python train.py --n_layer=16 --rope_base=10000.0 --attn_scale=0.0884 --lr_mult_o=1.5 --final_lr_fraction=0.1
MLP neurons of a small language model. Each row is named by its layer, matrix (up: input weights) and neuron, and shows model dimensions 624-687. Each number is 200 + 40 x the weight over its row's rms, rounded and kept within 0 to 999.
A block is one neuron, or neurons of one layer that tend to fire together. After each block is what it responds to, as a language model described it from the Wikipedia text at the highest values.

L8.up1549,208,161,174,203,158,242,222,310,198,128,168,232,152,184,147,163,176,187,214,226,153,200,202,211,180,187,216,186,298,232,168,234,173,225,198,185,195,199,162,238,149,197,165,163,188,280,261,177,222,201,231,174,246,241,232,157,177,221,237,178,161,240,139,171
Start of proper names

L8.up1727,166,204,113,268,258,203,236,215,203,221,154,202,125,216,179,169,153,212,132,148,248,186,194,150,154,200,156,274,191,187,183,240,173,188,132,205,244,225,194,245,168,215,203,220,209,212,144,191,194,232,266,185,223,263,237,144,130,194,183,243,182,165,188,235
Proper-name continuation pieces

L2.up35,176,243,211,215,184,178,168,228,286,150,274,202,267,139,171,205,163,284,204,166,207,237,235,224,153,166,157,237,203,197,231,223,176,195,210,209,79,191,191,192,235,278,164,149,129,205,196,183,261,210,160,229,119,206,190,99,208,244,238,160,178,161,230,144
L2.up58,167,146,227,143,249,161,231,169,213,230,171,112,203,173,196,192,181,233,206,208,190,159,208,194,201,139,190,122,213,299,239,142,241,181,232,144,167,265,272,97,206,242,154,80,220,208,158,225,136,211,198,265,216,150,199,155,226,189,279,165,243,291,241,192
L2.up418,201,213,255,217,234,173,202,269,236,188,181,178,211,115,126,206,193,214,166,135,201,152,228,182,161,242,223,238,220,254,159,246,191,162,157,220,255,156,187,191,106,249,202,190,143,172,178,283,193,156,165,149,226,241,207,246,162,218,186,161,243,176,162,237
L2.up457,226,242,199,213,230,186,168,252,189,221,170,238,165,120,187,129,155,194,144,186,202,263,194,267,192,187,229,218,192,256,263,111,253,215,158,207,188,190,208,184,166,213,167,207,177,228,182,191,282,257,158,190,195,181,165,154,182,109,204,242,148,197,165,195
L2.up461,165,185,142,246,194,131,200,234,175,127,167,202,259,251,167,153,207,225,240,215,215,184,208,175,151,148,167,198,217,245,140,181,176,243,105,236,257,151,183,272,149,215,169,210,140,107,203,158,214,193,198,226,172,126,186,241,244,155,244,249,166,282,200,133
L2.up782,216,183,262,222,178,169,224,280,236,155,174,144,197,283,171,216,187,233,240,193,205,234,172,213,209,149,170,186,144,194,197,74,221,227,146,210,227,175,167,230,220,178,209,164,159,166,192,185,180,106,217,198,259,186,124,247,200,148,233,133,204,223,123,268
L2.up820,140,143,205,204,223,202,234,182,170,197,161,213,167,135,220,281,213,173,251,161,165,185,200,259,243,196,241,213,275,208,204,240,222,228,59,205,240,210,195,133,216,215,199,233,193,257,258,148,260,197,199,175,191,241,194,224,161,179,236,222,215,224,202,270
L2.up964,256,248,219,233,129,224,246,204,157,154,186,140,191,231,197,139,205,194,199,249,211,260,200,246,208,242,197,190,194,222,213,219,237,204,142,224,284,236,201,172,174,215,231,199,214,203,190,168,246,157,141,250,191,228,201,171,263,162,148,184,246,166,259,172
L2.up1123,206,208,142,238,158,124,251,226,224,126,166,219,256,224,176,256,209,102,207,208,185,190,228,201,239,135,221,141,213,221,230,204,187,246,197,186,263,176,159,198,198,242,204,147,148,210,254,150,230,149,251,186,176,219,186,176,144,345,240,208,234,161,235,182
L2.up1496,150,287,196,180,218,160,166,210,237,225,286,188,190,164,224,191,199,169,120,193,236,198,260,192,203,190,242,194,274,266,206,297,217,253,236,140,155,198,185,224,192,205,158,205,234,262,285,187,205,213,208,195,186,204,159,195,261,248,174,242,121,187,258,193
L2.up1531,203,167,174,164,187,211,267,266,220,207,258,209,184,228,223,191,217,222,172,151,132,211,230,158,208,196,148,286,177,230,231,206,133,228,155,235,208,199,239,220,221,197,131,125,209,161,155,214,243,206,186,294,158,263,203,128,286,117,172,241,228,135,283,197
L2.up1605,260,199,212,201,201,206,222,173,193,222,180,232,178,269,165,218,198,256,99,196,161,171,214,241,183,271,249,178,135,283,117,258,187,185,200,154,242,175,208,234,194,215,214,104,185,206,179,123,208,176,280,146,133,206,122,195,179,234,174,186,155,198,197,196
L2.up2045,165,163,182,253,258,184,230,202,185,228,190,211,242,223,198,243,171,234,129,152,155,193,139,213,248,177,213,182,219,158,172,166,248,189,136,254,259,206,197,173,152,236,168,152,135,149,164,174,175,204,142,199,133,173,166,199,214,168,187,216,245,104,229,257
L2.up2124,164,177,197,220,202,203,198,211,223,254,225,139,254,250,178,226,136,267,185,285,218,238,210,183,201,176,166,166,194,303,200,151,293,213,196,207,189,233,190,153,214,179,268,206,140,269,181,118,196,222,243,141,237,216,157,180,231,226,174,215,192,194,240,194
L2.up2295,167,170,218,233,199,213,144,210,174,288,237,181,161,204,168,153,242,244,199,203,307,227,267,179,226,209,300,244,123,186,177,181,172,237,228,227,211,195,201,167,229,175,158,201,196,210,176,247,185,237,202,241,263,227,213,217,139,197,214,199,190,155,275,212
L2.up2483,198,176,224,157,178,233,184,192,178,188,224,187,162,248,177,226,206,184,76,212,154,189,151,190,204,326,217,142,201,213,265,169,214,155,186,238,240,203,168,258,178,176,222,226,151,226,200,239,196,222,171,287,163,176,179,220,159,242,227,145,152,145,292,229
Word-initial G fragment

L2.up161,184,271,266,215,173,213,165,237,187,227,232,192,184,216,137,126,167,211,211,148,188,199,184,234,146,199,224,243,145,214,223,212,182,159,206,219,126,220,227,236,163,166,258,149,205,197,297,206,163,184,182,228,229,181,183,136,201,201,219,251,171,197,277,134
L2.up216,146,193,195,203,171,238,130,233,67,203,235,232,276,199,220,199,179,172,185,188,146,195,178,164,184,77,206,120,139,246,187,216,171,285,160,196,237,242,125,223,184,244,251,135,231,190,173,193,192,184,158,183,249,253,217,126,235,208,151,187,178,168,292,180
L2.up281,237,115,298,220,153,152,149,206,248,143,265,211,265,213,222,287,164,210,183,223,204,233,241,189,224,206,249,235,167,272,135,215,206,172,201,176,174,289,282,203,189,201,234,227,191,228,236,138,219,174,184,183,203,248,202,182,174,190,206,206,200,223,194,191
L2.up307,215,157,220,220,261,230,225,313,225,250,151,210,184,230,156,214,140,177,238,191,178,233,185,181,233,227,229,215,223,211,222,246,232,233,148,215,242,218,232,142,191,214,178,152,180,193,212,246,218,184,193,176,207,222,174,172,210,165,176,211,189,190,207,240
L2.up345,136,205,190,152,207,177,180,230,167,252,222,148,216,240,182,180,210,159,178,259,194,248,163,202,155,166,217,197,173,136,174,257,192,138,203,132,187,141,260,247,248,278,185,245,201,219,165,184,150,206,159,189,160,197,208,207,184,136,186,294,239,204,169,197
L2.up385,225,216,185,164,197,173,183,187,234,168,246,197,172,125,200,194,220,250,182,218,178,222,167,234,196,185,190,190,196,129,194,139,170,156,201,241,172,265,245,224,161,233,307,256,241,196,229,158,208,224,131,233,208,236,178,268,205,201,127,248,174,182,143,171
L2.up668,162,193,194,202,259,172,243,246,256,278,256,138,261,157,134,235,190,238,164,213,140,200,139,241,87,182,179,213,218,258,149,242,159,198,155,193,269,214,240,227,156,229,198,156,146,135,173,170,162,223,258,175,173,233,169,85,176,179,151,200,248,173,194,163
L2.up705,238,178,180,151,262,227,220,203,199,207,222,226,181,162,208,207,206,148,189,225,148,239,160,151,191,107,203,204,195,179,230,179,253,232,117,196,205,232,194,253,203,189,187,248,164,207,291,291,214,156,219,177,188,226,190,186,155,265,152,185,220,241,139,196
L2.up735,214,193,223,262,149,226,229,200,161,229,191,205,244,254,203,256,253,209,187,194,191,113,207,196,204,177,235,208,123,241,188,148,191,181,189,149,217,192,222,276,78,213,244,270,170,148,184,181,212,235,218,267,157,211,122,164,236,159,217,197,195,144,191,176
L2.up905,256,197,272,185,208,185,145,231,151,221,209,206,180,237,221,216,211,208,232,138,153,230,181,155,206,185,151,232,237,161,134,193,225,142,138,243,93,213,210,209,160,226,208,159,197,199,166,270,218,144,159,175,170,232,172,212,129,212,216,192,238,210,216,176
L2.up933,201,211,137,226,180,220,241,224,220,166,193,152,249,227,236,161,182,205,190,253,202,267,169,280,196,254,145,295,179,228,212,217,212,221,184,148,197,202,166,142,171,201,183,176,144,125,230,163,162,169,200,192,228,195,191,185,282,190,148,191,220,196,279,243
L2.up1024,154,186,190,167,212,202,235,233,191,294,106,224,151,140,228,256,170,175,265,185,193,181,213,177,248,172,252,234,194,189,240,203,263,202,143,226,237,79,164,218,187,235,237,220,187,258,116,192,245,65,232,229,223,195,206,144,174,224,245,258,206,252,225,270
L2.up1581,233,274,195,194,121,170,155,168,173,257,193,209,177,110,152,198,197,210,217,189,225,188,228,212,253,251,190,244,130,257,219,178,205,218,175,291,248,201,167,196,250,240,191,248,195,238,204,156,149,232,206,184,182,222,191,158,150,222,190,195,190,206,159,203
L2.up1869,190,207,217,133,224,171,234,154,179,190,182,180,150,203,132,189,201,198,305,166,144,203,216,226,199,175,229,177,203,272,189,260,162,227,201,199,258,263,211,192,177,214,190,173,201,162,212,226,234,228,225,156,173,182,177,189,227,246,178,179,164,173,224,212
L2.up2577,219,204,205,175,192,154,195,192,159,239,142,210,227,214,255,192,208,176,292,226,229,242,130,185,173,113,234,279,245,208,199,162,240,202,191,131,216,200,202,139,247,218,142,214,158,211,160,203,158,175,128,106,259,206,169,139,186,246,218,265,176,229,222,202
L2.up2819,218,213,188,216,211,198,207,252,217,232,214,201,217,213,259,230,170,224,134,199,204,201,165,197,313,197,215,201,227,239,280,234,202,198,192,180,260,201,156,256,174,261,289,194,168,152,231,161,214,213,203,178,220,222,192,138,241,242,206,237,229,190,238,232
Sports league and division names

L8.up3008,231,230,153,166,135,110,180,172,195,263,193,227,229,219,214,257,145,208,204,244,234,214,286,234,224,168,180,203,218,255,143,247,260,160,250,221,181,213,118,184,265,149,255,197,205,206,201,245,193,136,207,186,155,266,127,204,124,168,273,116,219,182,219,168
Competition stage and placing terms

L3.up963,229,293,169,210,255,131,233,175,155,158,209,324,169,219,164,210,212,234,195,155,204,284,160,256,265,189,238,193,212,174,149,249,180,161,173,160,210,198,223,220,155,246,126,210,207,137,225,248,230,240,179,189,167,255,218,189,285,166,197,259,192,222,189,225
L3.up1113,222,206,169,132,285,225,172,191,130,207,208,184,245,257,240,177,169,182,184,243,194,174,232,251,191,270,275,201,127,230,181,181,233,189,261,189,251,167,233,196,209,172,253,264,280,135,189,150,198,247,135,147,118,219,193,212,203,228,106,222,226,235,221,245
L3.up1228,209,199,166,167,182,199,234,207,108,182,198,206,158,212,199,230,133,167,129,162,179,147,260,260,163,180,164,199,130,242,240,222,215,213,155,195,129,256,257,129,226,218,265,214,149,234,224,205,222,158,197,188,263,206,170,248,246,195,198,197,154,258,230,166
L3.up2829,201,296,229,224,179,251,255,221,163,194,148,115,205,170,136,127,189,208,141,216,243,186,149,156,196,254,118,191,99,237,231,212,294,200,130,188,182,198,168,204,218,235,228,181,194,255,225,129,259,159,181,173,124,222,300,209,196,203,181,192,225,180,144,203
Post-capital-letter word piece

L3.up115,203,211,192,221,192,247,157,251,219,228,193,134,201,244,180,167,241,186,173,180,189,169,240,158,232,240,186,169,199,251,198,193,185,198,189,235,216,227,178,133,186,176,208,254,147,85,213,225,155,190,228,253,253,212,225,183,182,230,190,215,188,176,161,215
L3.up165,212,252,173,168,244,169,180,179,203,225,239,183,184,205,264,251,185,223,224,144,236,141,225,220,124,180,121,207,155,208,228,118,210,194,167,184,229,169,138,223,211,220,180,139,251,221,198,250,240,159,191,211,188,139,245,236,240,195,214,146,220,128,260,179
L3.up237,233,216,210,250,251,194,245,175,168,207,216,231,228,249,231,169,181,199,154,199,243,172,237,184,158,178,169,208,217,233,161,163,209,147,150,213,169,194,180,193,215,232,195,231,218,181,141,139,173,206,138,226,206,232,147,147,178,143,204,198,228,148,186,205
L3.up2905,224,246,199,216,214,173,133,194,143,169,228,253,214,290,154,239,217,147,209,242,232,233,205,246,205,245,176,228,206,184,184,156,177,149,210,247,204,210,228,176,268,168,250,249,227,149,198,158,260,191,156,196,215,189,124,198,188,149,106,176,221,165,239,127
Word-second pieces and line breaks

L8.up2725,185,219,212,176,288,204,216,243,194,188,237,237,229,159,224,111,163,144,151,263,211,122,110,163,230,197,165,206,185,179,137,212,270,201,180,167,230,176,135,216,238,282,234,158,204,223,148,222,247,224,120,222,167,226,218,241,182,194,265,142,218,262,169,258
Mid-word fragments

L3.up576,187,259,152,254,278,218,208,206,133,227,216,172,188,203,207,188,258,158,184,163,167,208,188,150,182,217,203,162,215,181,154,166,175,240,115,240,152,203,194,247,211,174,205,175,312,209,130,171,162,227,171,237,185,288,235,239,192,197,174,211,184,170,220,241
L3.up1843,225,166,152,239,207,211,194,224,194,276,190,189,202,177,203,252,166,183,130,146,203,173,189,240,241,165,194,142,218,201,190,185,238,243,232,180,192,101,218,212,139,240,247,171,226,179,211,181,170,160,235,297,134,234,221,233,175,219,175,171,141,271,211,267
L3.up2539,229,224,115,234,212,247,134,233,170,225,247,190,240,169,259,218,137,138,248,243,181,202,202,204,177,170,254,197,205,180,224,200,286,160,151,196,204,171,242,209,183,205,269,142,198,178,149,247,194,183,263,198,133,267,257,156,235,230,138,185,226,157,122,193
L3.up2987,243,177,239,232,195,234,200,194,135,219,249,189,134,193,201,202,134,275,183,209,192,251,167,171,248,210,265,183,225,183,207,214,205,167,166,149,174,193,191,160,214,180,189,205,242,228,163,228,156,177,186,202,138,176,187,252,196,250,133,189,217,174,172,255
Sports team name endings

L3.up1180,263,171,190,207,296,162,240,176,149,200,149,246,166,230,183,193,257,209,199,175,212,194,186,176,272,244,237,129,198,185,276,161,218,142,130,198,203,210,221,196,156,223,205,114,185,224,191,205,202,178,177,141,228,229,221,168,188,216,248,186,224,237,241,201
L3.up1652,118,205,224,167,176,123,234,184,263,157,170,219,185,178,237,111,224,189,207,190,217,139,209,170,221,176,157,193,216,237,276,264,184,203,208,173,219,213,223,232,149,116,144,163,95,201,224,168,202,215,196,168,249,190,150,173,201,115,208,199,237,226,235,229
L3.up2325,212,249,274,170,211,163,251,93,208,155,203,138,154,191,180,167,210,267,196,231,195,176,184,214,225,156,210,198,198,228,160,190,185,188,227,178,224,203,203,219,154,200,180,205,206,192,130,77,223,162,208,277,197,218,168,181,128,202,245,204,247,194,184,268
L3.up2343,184,180,140,179,162,269,234,281,183,266,173,186,205,213,199,144,193,161,162,208,171,203,197,204,168,115,191,193,250,234,261,197,249,216,180,255,199,117,242,218,153,267,179,147,212,168,199,187,181,105,247,162,186,176,169,182,216,196,215,186,181,163,234,193
Word-initial split letter G

L2.up124,202,267,174,205,153,254,174,194,108,166,168,211,209,200,105,225,248,190,182,217,261,221,198,155,166,254,204,186,182,214,202,126,170,256,200,183,252,249,182,211,182,262,213,225,256,162,214,173,228,144,202,250,183,182,223,239,158,213,220,230,79,215,169,169
L2.up146,247,152,195,206,259,251,182,195,262,224,230,197,225,137,119,242,253,188,237,245,141,177,213,245,195,191,234,250,186,211,204,136,243,139,271,189,212,267,162,302,225,190,166,228,180,209,211,159,205,235,201,166,168,145,169,198,155,307,107,214,99,214,174,167
L2.up643,273,173,187,105,164,158,242,183,188,235,135,214,221,175,185,124,267,136,144,223,199,202,209,175,167,128,210,222,187,105,219,143,216,232,213,232,262,223,180,224,237,215,174,244,207,203,233,131,233,162,246,202,215,191,238,222,163,249,254,188,194,158,136,278
L2.up685,198,240,207,155,260,176,160,203,175,134,177,179,293,242,195,138,209,122,110,182,209,204,223,209,223,266,187,214,107,226,115,235,224,216,213,179,182,166,173,174,288,204,202,254,267,192,218,219,196,250,252,193,101,175,239,179,207,163,213,206,186,217,103,231
L2.up711,267,176,225,227,167,212,370,179,205,161,150,241,232,169,219,183,188,153,161,223,182,191,267,189,63,161,182,256,184,228,205,113,212,182,261,170,253,179,208,224,199,222,207,146,204,255,184,170,164,230,186,190,191,151,202,203,204,330,197,184,203,226,174,189
L2.up847,197,242,202,235,194,184,184,181,250,257,115,227,202,236,167,245,248,209,93,183,268,165,195,169,185,211,181,198,272,216,249,212,246,169,205,260,272,201,141,223,264,262,145,184,183,160,183,217,134,185,152,275,162,239,205,168,187,141,186,229,273,206,216,171
L2.up1158,159,214,120,128,196,193,145,207,207,134,179,195,155,193,158,162,230,140,154,159,207,181,218,206,208,181,205,154,170,155,173,168,180,178,200,264,243,258,192,166,162,231,127,176,201,240,172,240,185,302,178,162,144,256,188,146,180,263,221,195,234,170,136,206
L2.up1266,244,217,211,252,178,237,184,178,154,212,231,152,252,180,132,234,241,213,189,235,177,219,150,190,184,183,198,233,188,233,206,195,162,196,228,192,230,202,180,274,128,188,142,219,232,234,202,124,170,143,253,167,200,173,224,171,225,259,153,235,192,205,186,217
L2.up1294,225,218,199,236,171,186,241,213,166,262,243,124,230,130,169,180,221,207,228,196,145,185,176,200,159,170,188,197,192,254,168,185,226,248,194,159,222,203,157,189,201,260,151,229,154,224,179,140,224,179,185,220,209,234,203,152,133,245,199,210,236,199,199,188
L2.up1826,194,194,233,173,203,229,175,239,158,259,151,250,250,199,200,231,271,154,208,207,179,218,257,222,180,217,188,188,245,178,207,136,260,187,211,196,221,171,171,252,173,202,199,241,191,201,181,197,154,226,192,203,239,243,193,211,166,236,214,219,215,193,142,186
L2.up2044,224,234,209,230,217,236,233,170,160,256,212,241,232,169,131,252,174,187,165,223,231,186,198,153,183,192,225,221,210,179,101,183,210,158,175,172,215,266,252,271,235,165,166,200,237,167,250,222,210,147,219,314,177,189,162,206,156,168,244,298,192,170,141,179
L2.up2249,335,192,168,181,133,202,183,190,262,226,163,176,175,216,199,206,212,174,251,218,210,133,241,199,210,158,157,246,246,203,158,203,235,269,176,178,177,266,193,172,144,191,171,201,229,227,181,238,195,203,190,226,177,176,241,225,154,210,145,241,142,231,251,187
L2.up2607,178,203,126,141,195,248,162,140,194,160,116,229,286,206,215,204,210,203,198,180,165,148,282,209,238,173,150,250,243,224,164,236,286,250,115,75,224,159,155,260,259,220,231,201,206,262,127,191,110,241,173,153,215,158,241,148,182,201,177,273,233,200,226,235
L2.up2630,173,196,109,143,223,255,182,134,189,111,175,248,338,247,141,191,133,148,131,197,171,227,266,161,185,230,186,155,207,232,189,159,212,236,201,259,206,177,184,208,207,242,248,175,194,253,245,198,171,221,161,190,138,251,219,171,177,238,220,275,183,221,190,223
L2.up2642,127,179,97,263,173,218,210,225,226,222,175,190,268,166,218,164,234,123,187,154,203,159,200,204,135,203,166,147,212,261,198,281,192,186,175,203,240,213,168,251,144,174,201,209,208,207,200,174,181,227,197,182,144,127,232,193,206,200,152,230,241,187,153,162
L2.up2724,271,170,116,162,187,250,120,188,184,139,218,109,171,102,115,176,182,239,301,234,287,205,197,252,223,201,172,213,141,140,234,147,274,187,169,147,232,214,192,234,263,297,279,270,201,173,256,194,227,213,192,210,227,110,207,185,227,199,166,236,152,146,158,176
Second word-piece fragments

L2.up369,159,172,295,159,215,213,145,213,200,244,141,157,205,145,108,164,160,145,164,182,223,214,189,252,169,183,181,189,155,228,234,190,172,196,225,264,229,225,159,192,201,228,246,182,162,235,163,208,269,209,329,248,189,161,225,172,227,215,157,166,241,203,186,212
L2.up448,205,260,180,177,168,219,198,290,168,154,251,128,202,199,181,231,230,233,231,179,195,178,203,153,76,213,242,141,200,231,210,210,189,225,244,143,189,202,175,204,218,237,235,252,220,249,180,212,210,203,252,244,198,131,226,150,168,172,172,233,141,125,238,189
L2.up537,232,220,183,86,177,214,194,157,208,231,165,197,140,252,252,166,195,258,194,191,212,191,157,221,218,204,131,178,156,251,214,82,211,191,193,155,222,260,139,211,208,230,226,237,213,238,166,152,289,207,240,187,139,228,188,144,224,180,118,152,193,269,140,190
L2.up567,175,185,241,224,257,212,191,235,198,192,179,192,185,193,221,206,244,219,170,133,220,196,231,167,160,219,208,227,200,269,195,120,179,214,206,199,234,159,168,223,228,169,208,121,247,231,269,221,258,215,215,243,117,178,225,228,226,137,147,192,195,205,212,280
L2.up725,193,175,98,135,251,255,232,223,138,187,190,186,194,248,214,285,155,244,248,200,202,232,237,228,212,240,243,183,140,209,179,202,163,193,152,212,236,227,199,269,189,184,187,182,208,254,247,238,272,260,221,170,101,204,169,257,172,167,205,166,170,225,241,143
L2.up975,140,197,178,210,224,116,250,282,210,228,229,277,217,238,199,156,148,177,204,165,138,170,189,190,138,209,137,213,158,223,169,159,198,249,196,218,272,186,106,181,188,187,173,197,177,201,200,208,261,231,212,221,174,212,163,176,191,202,122,167,195,168,251,232
L2.up1228,211,155,134,196,267,195,179,251,184,121,242,204,242,239,153,190,138,236,223,223,236,173,229,187,171,199,200,215,196,254,91,193,194,205,129,211,191,190,113,186,201,149,220,163,158,111,150,179,204,225,257,236,159,234,219,205,184,225,226,237,218,198,252,249
L2.up1236,150,182,205,183,224,262,212,240,231,238,200,173,256,246,162,203,172,211,234,183,198,209,139,197,226,199,204,203,252,182,232,225,182,201,212,267,157,218,195,237,202,151,180,108,223,254,322,201,176,226,157,189,212,139,163,189,245,177,265,214,212,267,213,123
L2.up1770,171,183,177,152,245,232,250,194,241,241,173,222,306,232,91,200,153,265,189,167,192,132,221,184,197,159,214,142,218,176,141,237,178,212,222,179,169,176,216,136,234,167,151,159,199,202,132,130,229,248,222,229,197,225,223,208,260,154,195,199,187,141,180,190
L2.up1888,185,141,211,227,130,180,185,205,240,148,225,232,252,232,182,193,226,201,197,163,247,209,92,211,208,253,212,194,169,203,176,216,197,259,212,215,151,199,161,264,229,142,134,161,168,204,206,230,219,221,184,255,180,190,190,154,181,234,165,183,218,210,173,189
L2.up1992,163,243,247,189,237,203,191,203,154,218,185,159,233,127,146,204,240,166,263,159,174,226,183,255,150,186,144,242,106,268,182,196,173,193,164,127,194,152,191,254,201,237,241,97,236,236,140,218,220,175,164,254,154,167,160,190,171,180,217,168,220,181,207,191
L2.up1996,178,215,221,174,213,176,238,167,202,256,187,175,313,229,180,182,212,278,195,213,276,243,192,217,165,171,191,261,156,246,212,160,234,215,139,273,243,152,214,236,216,188,287,206,198,174,148,285,236,230,228,196,198,154,132,156,180,163,227,274,168,246,224,244
L2.up2710,196,176,158,184,228,198,261,256,252,253,195,208,155,185,175,226,195,248,248,210,252,178,111,188,234,288,207,238,105,283,176,201,206,219,207,212,209,296,156,300,154,175,194,193,228,250,230,181,250,137,227,231,245,207,139,154,236,204,194,181,211,194,191,209
L2.up2733,245,188,189,166,207,139,252,258,114,242,187,119,163,176,137,251,166,246,222,223,202,157,158,223,201,252,214,176,176,190,305,172,212,218,227,218,233,199,262,180,217,246,182,239,191,222,138,149,254,229,241,207,224,164,201,223,175,208,179,188,187,165,252,223
L2.up2835,179,144,178,150,182,183,192,196,205,162,140,165,186,197,147,220,162,184,204,180,192,183,161,206,220,254,93,130,144,201,176,213,210,197,159,208,180,206,213,205,173,262,156,233,187,210,250,216,231,151,243,196,195,171,211,220,285,233,200,178,217,167,239,183
L2.up2870,211,231,190,159,229,295,207,270,156,159,254,224,185,196,186,191,206,222,187,166,193,247,163,151,102,204,196,195,166,235,198,123,141,259,86,241,241,245,138,250,183,151,177,207,237,245,264,271,306,209,216,170,250,178,228,255,188,154,212,214,199,191,224,160
Second piece of words